Part of a small language model's weights: attention and MLP in parallel.
MLP neurons of a small language model. Each row is named by its layer, matrix (up: input weights) and neuron, and shows model dimensions 0-223. Each number is 128 + 32 x the weight over its row's rms, rounded and kept within 0 to 255. Numbers have three digits each.
After each neuron's rows, "fires on" lists the tokens most often at its 100 highest values on Wikipedia text that the model never trained on.

L5.up490:132145076127141091113100119104092097149168146131070141101116161108117129179143150066174130063166102100132123159180123185111151092144166109165089122164142158079194131136182096137102122121111162137164101122141068158124082166140120204138106133111145120114132087147144104052148123134108118109137114118123163166125158116189161138170127142080131199175121102127094125055147148134070093105163062144133172083193134058166139089154161133089099096127109160107154166103103128187142168161162122097061160063099170163162120123116141142109137142155211148087141176152092113164132139071111139178120149129102095153125119119106138146101096151113138129175143098146108031138081095157161135101129
fires on: "h", "k", " k", "at", "w", "t"

L5.up256:109101077114119097155150136157102136110174116095118074126137113132156035128159082149159104124149091195127080112189089165052125125146104123132142175177108114139144102094113108105144123154132179122104133099131095190116092127090184117108165098173104172165140104157145098080149145152049160105076107104096142110134158064078136172174140111088153126131133133135115101180150187117135071072086120125132104139163148138176119185136192107105047191169136125107114129142107181169166116094104122150115130116133122162137070163070089166085081108108149144067078116163106143159183146165163119111144116121213155106096107164152090164127140142153124087153136090113133121137120097149080129127169
fires on: "es", "s", "n"

L5.up625:171095143170113107129151105143104133075115125098135103192168145103128120145127098136131193157146106179142151148082118106118106087086178148175157147124159148154225169075103107118094099154068140089165125126100096197148110066135199093106154115163134129188076113151144169057116090142120144117102136107112098165114142099157125083089097085105157117202096174110151148100146098112086175161103121157118106059081134136127162140178154135130132091161195150121129106080103120104162023166113111143135151137099135147180140107115071134134120116145176175141041137167135121081137100125094152155117125147120109129106097082171140133171146125108102093141123121111092091113076130079117145197109
fires on: "ist", "og", ":", "ary", "y", "ov"

L5.up194:097144115127117128102193132176123129113105111086146133152145174050136174141111115163144135178182163128190138138083147119154098133136157184195111113059099077169112136150073131132137109115155147114149135166179173145126189158137146131201192097126125133097206075135083071094119109106064101073164143096129105140081154134176142138146084103123164124138151118054147105156150101098078170184063125140159110131095128099177097120111143140149147095127127113081119162052178088150069126066085139188089124134168081151095120196158127126096112136157114166111096127152146099131170095075137114157138171119148152109104090159096104160116159130151111137116167128135125127173122115141087170103089
fires on: "ol", "e", "ew", "ate", "y", "ff"

L5.up206:064124119168149121110164165130130096171113096126136114121154131152075136152128154108148128152119207106162125130144146079177192078109157153111036162186167122120136187139151172132148131134076127139090134148109102107062142110150175083094104153099175093115108089098085104118124147115112086152126102152106097107139141150090178101128102081069181180109138107084205131155068114131078127125128153122152128162103074166168088113164094107094099160116106144115132134096179122130201181143160191138145132138122080179133157110147156123102130135146124116183113111146098139147210152184105110115168129124083104124159172178150156133166064141062118122133062078132113184148086172138086113147119
fires on: "t", "ot", "e", "x", "it", "p"

L5.up148:135122090142165070119053161158183121147062097123164184137097110144166188097143144081105148149117124186151152176088110111130150133074096088099129149137174128100086104133111103079166140125121133165144080118157131116066174057080088109152115140084120106104063179067118155089113098161106166145137124136122080168152172181111150078118101117135116091160105134162139134076099105156110167067168147122093157099127097114112139109110147105122150075121107152139198171180165128117147125119124139090121140124138079130095155099110074159109159142125139161189189121162111185135098121117152074158161191173097104116095086117194116153163123190168135124122122117124095138187099148156152092100056
fires on: "y", ":", "t", "os", "g", "c"

L5.up126:087122109095079095138098161057118156124114130150148135091128124126059016159141179183147145134185119095123114136177126150140127148128111108159083169151152066105151116182122089134084081133084134070138095127141142169095161150163143082178148123154097107122120153212121126125112148135143110042091136132111154123177135157107125106100166117160136113152075161092143137127086109154167142084125142162118128131116176123122177089121075165174095116091112139185055179134105106124094114141129120182141131059145142112126146123110196091133129162159115100163090130175143156124114160101179132152094199091086076113169056092060137141140138146128098190143132160124072114141125120113072114125117
fires on: "t", "ear", "c", "im", "p", "s"

L5.up261:154099141176105122185108116128135109133107141175108074120129178108103158129148058084074134141091105112159131144069112153085064170146156138111118085088134154134152118188072163171103147133134150121061129091246144134103155178179088113063118135092166131153128150148127200123078135171157109088138121113168071183143140126144143089145154144073102109122107159111155146118145071155105127132078129100093136152103129084180131114128166143071136088067121147189110164104181144094117116101096120079114139148112110110106131094140123086147140179058160132136093149172158188112131113109106133186129095094175055149117124085111137148113122155081164061129140116115136082117144166153118179145125
fires on: "id", "in", "an", "v"

L5.up567:095134109172095118094121098161156154082106115193163136111129179134115104112120156144149147103083134100098126150109185110123149156123087112104178143145081122124135179103112126114094071092157126100080164131125101113105171124124135143110191142168099197115117133125111127109169158081137105142124093181121111127159102128103148108100095133091137170199212091131127016107193061134177123114141142165148064079118092147142175154181081125176123184176131080111113060140095183139130112144184141134121129118170145204143029114108163111128128153157152188148132146095128182090091106148109126144064112145167124145125129079153129151116091159160139129130165146109123165071089105124149136107161
fires on: "ed", "s", "d", "ated", "1", "0"

L5.up334:168102144134089082119122159114101102182188139110117130175126129092153175162098127135126138130122096123123171102165110200110153156103191133098073049161106118060121160150118111090112094093113088155099083144170147111110066124155148146140081147111130122031079129084100170166084086125116131088126134141121132148193119133114140180121166154109140109183145150094152125139127104112152124131148125118135130154102098150068159144111169086125072102154136145158143127079142085166060158137143128180157085054104107156130174129097104145085122089152104131092100070139124147117173108130116159137087179165115085168167190185103134133169118206121070144105135098132147028172118114137122163119163
fires on: "at", "en", "it", "f", "t", "l"

L5.up179:105150157139145103118114152158130130097114089183181148137131156054130154150110147158150181081175152124114107077066059100123120170150122105120137097132049063156128132136107082135092074142119178145133104115101155088135132121111113121141134135098167141165102154126094139099178169094175165144096062154103108196192118111106162110133124089108146108140154120115141149119150093113175165107131098149149100071157098197090114184113133198143173099146119071087155143131166151086059139168113120103137141177095129141085112137121095100071170196073142158160145149118121085142044130199149113161109118172127129094108139091134160095120149108103100169140108110175058158130147095143130088196138
fires on: "ed", "d", "b", "est", "ing"

L5.up60:143131144167087140130165130136106117131103136104071077096100108091150064184105159129123168123154130078085106114182128157115105129173123155158157151107134197161136155118140055109125080195129115141121154157098130232158128053092178076157112143160115102160103105122122131138145119155088103129133178063155097110131163130166097149136152133103166149160164133112158145098151138152162201063108103111114129124129092160195133087137151133188097139177090097157143116140104099152119127120114074108128068153096134162104084119137077152107113171107092123096126089153102138139188163170128120118133162189158076109122161098152073037130132175116168141115153099124135141076087139107081098053163
fires on: "f", "n", "s", "i", "r", "e"

L5.up339:117120105120138123097134142199182086193084127031064112134116094160146085108156102117067125128126110122176172176101089130131105128149114147099160091096109126133165097142119094152129174152120174120171076124113098161106107124127138136133135123131160088099146129159157144099126148132081140099050078121110085136146129140147173158144174119067126117133094141126118116143159144088108129106136165128160110126152076052113161148139119066119102144125147076129131169078194104117160086087107150063055125152145107151098166150074112155144133149098184204184109167149129196144101197181067157142117135071172138119191102090133134113146121125092118141168129113105131130219142087148157142138089
fires on: "er", "ber", "id", "ear", "n", "an"

L5.up484:156158145123099136103174076137091162169183147153132142093078141118157156166175117146113146095093148151123125134156134143133092125132142118186164204137103122151154051135145157078132147108079125126099131171150075171150131164129197068174137228074160114118131122138146068127107145110153172123170159185136099132084166158146165076173087117111114116166166072111089067156166102102161131159113125059149111107147138109169132164117193144210105116141155111103084136075113101055120138125198151134127143122132124159117091091111114140126141128147106150125126142114118073140138119066165153086137111084110110110047117156108063100128089157172117150145126065129112057119099129153102150108139
fires on: "oc", "w", "ou", "it", "at"

L5.up83:118133153113161101106109189121130148150105138188075123127151075159106126160124100101076175101124098167173137124134169129121122112131073169096081142100144116147190153046144125097104112206097044184122078061079093094128159105118169164109095161135133176167157134086146050134139096111159157100126171143078125127100110150085125085141154154128147154146103121099095132162094098101110058104119172149103179108031126121117103131133095108104099133132074185141150129073127080115113082166077143185146150172121099186131140088144154084113112153144110152162139126162168134154100100137147164150154137121108122166110109188178138104160071114136136099137080156102096156179080103106136090103129
fires on: "it", "t", "er"

L5.up139:139128092144172170143123113138129085084118143105117193146080125099109098080163167127114149109176122116193162219085117104085119126157108133104167108163119071141123096122150150086120115091129160141119112138173135137110123116123090121109099136114178180153144113132122168170176109126140142117108147124153147152106106101145165172040093173127127190195135155133119153121093131142123095121187155156114050063122123122156090174086097103146152105161072043140106128130121158087152154101084056141093124062124078159123139150152101121136150155154106080104120124084172091161208108136146179055139080084085204115133132137127128122124152147182106114141139089111136057141148150183078110107137
fires on: "ation", "s", "ent", "um", "e", "t"

L5.up171:129180132074120144144180126148123137100146129136132094115105131104117097130172173116107160113147103147132171119158158154067115102123136112094118199063145131112142070149130139110129171067154170154117097151093095093113118168086117138155157129129148125114109078159126137153098126145124139162121183147171137100199106136086145104151132070058125138173131150107121083167178160046068106112158163171146159128130140084073113156174062103138073120137168179058129133150151106156081100151182088118118126124131068133086117171105144181105058116087136105119121147186095126117088165117116088120215125071116156132057106117143137099202067103113171120166171129133136143153171103138154179153153
fires on: "o", "le", "$", "ou", "is", "'"

L5.up16:152095131123136068153129138176122137124120093141127137177108127212096163121121164135129126198163127124154160102100116147159129186131151045092127138118129121166131112152183110106168096105177200108116075155162124090116133127106073126134139125157158065143100158108142088104111121111133102123154123124121099139180113173138105129095076160098204112162109106151088149087131139082089076111094115138091067100078089136118150161114165137110182149127079160094135195166199076205154136149085126088131104134147112106071123094094166140068195193079130079153142105142140169034132124178115115131117135138134114102119185126143107141107138116104156120173156083150083151141076134096190139123132
fires on: "y", "ount", "S", "os", "en"

L5.up606:121138167084072079129121160139131119114147158116113094119117182144184095114096152118165094154113170109130124108114143118111114157064153091110140144112181078169176146133145083123107194122085169119100118112145109109144104118075090178161134185113128140119073107127135155165137075071120151103175112153141093073102082119120110116060147174100096179138119184123104144138125082105132123149135094167154170106128133125174108170151141107115122151167140074144151113034127056104179162118158122100147070162183070143159163173133139107203121084087138098123088162127118182172159128065168109075134097135106097171057156127154135103129113114157106082131172069148130168152140125187157136134191
fires on: "ou", "o", "h", " wh", " that", "t"

L5.up308:126129107122127098170116112097065144116103156123103117169113081130115101161141117112153155137165174068081098096134121103140148128128118074115158128142157133141145137132103159151108095155098191099137117188139077118178106103138137156167179075141139101136125121126089182141132112152061116139112142147109188179112134112123123137152138138178169149141168152151134102134148051142125138030143122129164070093079121139103117150141099114122145071116138135139122149127116184095122096083189162173082155098151134145138120140149118073111151139156105048090060128156136153156143183137106106146082177180082104143120163141110239127089141103073074065088114099095156104098125183211139170086073
fires on: "ass", "v", "s", "p", "t"

L5.up624:094096142102086160110143148120049105124071098158136103144141125137139146158180205105162128053141111137099092167126156222109141158110105188137088120144201114120176124144110113152058136110113113161105139139150114118119138153095168062121116154067190100120090114128156125091125114160112071189162143139166156141113050144110203142126100131086137159169161094174086118105118108103145164143092115161130162199146138144178112156113090082152134143102119142163183092144185160141145119174145165100138114113097116092180119129158136138122095139138097121130154082150081127140146135148070122069143153174077108131131106119133095099099159123179126073139139194099120094132172116174097041111139
fires on: "t", "in", "n", "p"

L5.up200:146186062138099131091087188094088132152128043165133040083113061146179119125185115164119130073165127120167112167159156141159095131052121119059107163168195115086120132169095152118138123085135079124117135187130142147100164135060142132168065120151131122142080124169139194134174103115146066082130127107067122144147092092096149119130066117182060094093103139126164164160125089156185121060115150084114117094139164180160127136103090097064118143073103127140119176112124104200133105127093125154116182130090127139135161128103160139139116125122104139148124099114112168149157133101161083125148136116140138132113173183165097137151145150101140150121159134148104104130112165079144111114113
fires on: "ay", "v", "e", "es", "ch", " |"

L5.up395:157119205196130131144132093151106083095176074067129053166105117109092129150078173130143134104122151139098110125080138147087119086152119117102140111123084130095170103124130126154136155131091155072172148134168109162130112064161091157153125141188146094160087099160130145158070061080125175130081141080177105111121190171133154145071068117106111134144134170181144104120110159142144138081122119163136118146087123155098185091050131153165162112121128137175081137201185129170170114073126139129133136123140070110123120128092084128120089131110155198146147108108167118096085098190158095146097110108192141089132160133131160087104149172150115104156099063121136167113101143123117166090086
fires on: "ed", "is", "y", "ary", "-"

L5.up480:099100105104116126101115165118102173152151101170131114108158105201107146115155136128104181132052082159186166111137114153114148160092158109132124177075094156143113176188084122101124118123146127146156057098089082172096118088121130138174104111159138095073158109151113167059102129109133194168075155148094123140119122177227154139099119140157093130063119171134117139149063102113137080159153104141239119190066116130091086167131135124133140122104145087075142156191130168129133128123156146126115124127171102129139142087101098116140115117146142128153128110161140154110190129153121115087164068137098092071115153198194161102149131132135074075129136121131117164134107100118060104099133
fires on: "t", "e", "at", "ri", "it"

L5.up116:083108120202164153153128163137164106157134083138059092086138130156186118173150159157112171092157064100173104136090113175113163120056062097113163126159173112177126126109115151077153144147133136206183068153126134139164161141085113098159123134128116210127196111087062099093157107048090057111125161131076102136108071145113119167098135126145150180151155106102125132177186111113106140125104153137083110117117108164125131160115149162113166138182116123172065126115114161178111153102097155097109125133148113141158118101147089163135118110198099110136113094125134111185163115174099158116098115142116164119114091168096105115115161198098142114122147122083117106113103108195156115108079
fires on: "s", "es", "e", "y", "as"